From a checkpoint of a small transformer trained on Wikipedia: MLP 2304 squared ReLU, 3362 steps.
MLP neurons of a small language model. Each row is named by its layer, matrix (up: input weights) and neuron, and shows model dimensions 416-543. Each number is 500 + 25 x the weight over its row's rms, rounded and kept within 0 to 999. Numbers have three digits each.
After each neuron's rows, "fires in" lists the words (lower case) most often at its 100 highest values on Wikipedia text that the model never trained on; "fires on" lists the tokens most often at its 100 highest values on Wikipedia text that the model never trained on.

L5.up1971:516489539470458503433494537561494488510493497533499501493507531484490468534556528515524466511516518461502488495508462541481479484496508506507472512517454509487535528502523525530525487486477502545506468443460460499470510428483537503510492485499491491498530483493533509504502515518502465434545476491525525522496568485508520472524490505519508522496481559479453499508496455480545504478529
fires in: "that", "which", "time", "never", "when"
fires on: " that", " which", " time", " never", " when"

L5.up1385:443509492486471513520514551478482513536509494519489479467499455525509542458554453538442507507506432515471511461551495495472535473524553485496481453515502502488470509481491491485530511492493500490466474486530512511512509497481535504539510473505497503514464518504517547510497504461515474490535456493514525508510488533496484475529495518515495501532511475513451484493536476501533489449469
fires in: "new", "main", "original", "title", "similar"
fires on: " new", " original", " main", " title", " similar", " Main"

L7.up1339:527506538519531494489474491484544479539486512500513509466538494502452517519509516507509468543503511483533469525516495455469468514532483486506554448516535500470489469491475449517490510508544476549478524494500494497503499494471523482489497519515496531525488497481516510502464560504522490480529488504477521514517493513523480532485516514491523464483486502489476539474519488533491480511488
fires in: "is", "are"
fires on: " is", " are", " Walk"

L5.up329:497511502502521555509528520537480479535528520474448516466467492503537508494518495464486551470501488486438462526465547499478500458526510483458500513464477519480499517502467474453526511444512537487529509488481489469500472486481463504514488559472498525571537489468490496515502508490502517498561479493484497463485541490504527455494492523492502482502503496519470514476528490507514451477496
fires in: "be", "but", "date", "once", "only", "year"
fires on: " be", " but", " Date", " once", " only", " Year"

L5.up174:473485532504483509477519512499527511483505502515495469505517521512499522470565525514491500492511481476468520504488490463488541498498512526530500499530524506517496489514551524449579478505461519507504529526497502485517481464508488464444514509511496504487499518541476485494503485473534512526493486458440447486494486446513480504515510504512472510470557513522488468502524484529488470501517
fires in: "as", "part", "member", "one", "daughter"
fires on: " as", " part", " member", " one", " daughter"

L5.up1845:529531462490461464486504496553474511552527491463509484533528539517573491467539483454478511519508504528493494494547475492543500503507469510531498481498574459487541499502478490497465540495499532469484519464529486481493501488552495489487505530488525529462483517534516500512501480491492442506533510514497457499480478470510479529522501501481508510530493501488489499475476476499498534483493
fires in: "two", "several", "three", "various"
fires on: " two", " several", " three", " various", " Two"

L5.up478:477492528515492495463454453483475511555472499459459506533482475470470494514514531496454494465549467470509490497482502497462437499523514513531467473469514474508494479475499513477504485550527501503463487474519534521526515501506517523512473456520503498471519520522505495494524519510483502542546500483482508491517464518499467495524528506517521495517491552465519470500513498498524492530493
fires in: "there", "very", "only", "especially", "like", "particularly"
fires on: " very", " especially", " only", " There", "ike", " particularly"

L7.up310:497518508438497499500501481488499522505487454549514536513530458537493490493503525487506479477496479511482493507501473466493430512495460444560511515487523500551517519479520520489462493484471536489489486541484489492511478475504511477471490494478484500493501457514502506476492558516503492501454491520478535518499509469519531472523500486497434465496521497470468512494516542463485498558491
fires in: "july", "november", "september", "december", "may", "october"
fires on: " July", " November", " September", " December", " May", " October"

L7.up1417:491553503494487471475521515512490506488534432551461553503501472495471554504526527520485523459479520494497487485520482518528535497528476491523486504473481534490543494489516520548482554503526530504561525507472494472503498418479516513421529502522479438525535540503472482483495518519468477508518469508490539506538538512524496501543503475481496491512460482476541529500425491497475474490540
fires in: "had"
fires on: " had"

L7.up1831:489469497499524495452477477489538488508520453524516510493464463490476509528540556478522507505479489488490561507502510530461511480507494520481545542468517534443543486504501499511474567512467477506484536494508500525489480510499508457496471544520480497535513531474496540522488513525458489523545480527503501450509513440518497491500512517491492477507504474488500491522497493475505504547518
fires in: "as", "when"
fires on: " as"

L5.up872:533539523518524500480485487583425444534484476448451494533523486521460509486517469509499494472518490476521509529468522493502462504540537519523484518469541525499578505531507512493550465485491467519484506513505534525501526505473504499524502510521520547474502521484517506511486490503532487479533527530477506475495533525479488525495501503527463469540477471490528599494528506506516507500503
fires in: "are", "these", "those", "all", "includes", "were"
fires on: " are", " These", " these", " those", " includes", " were"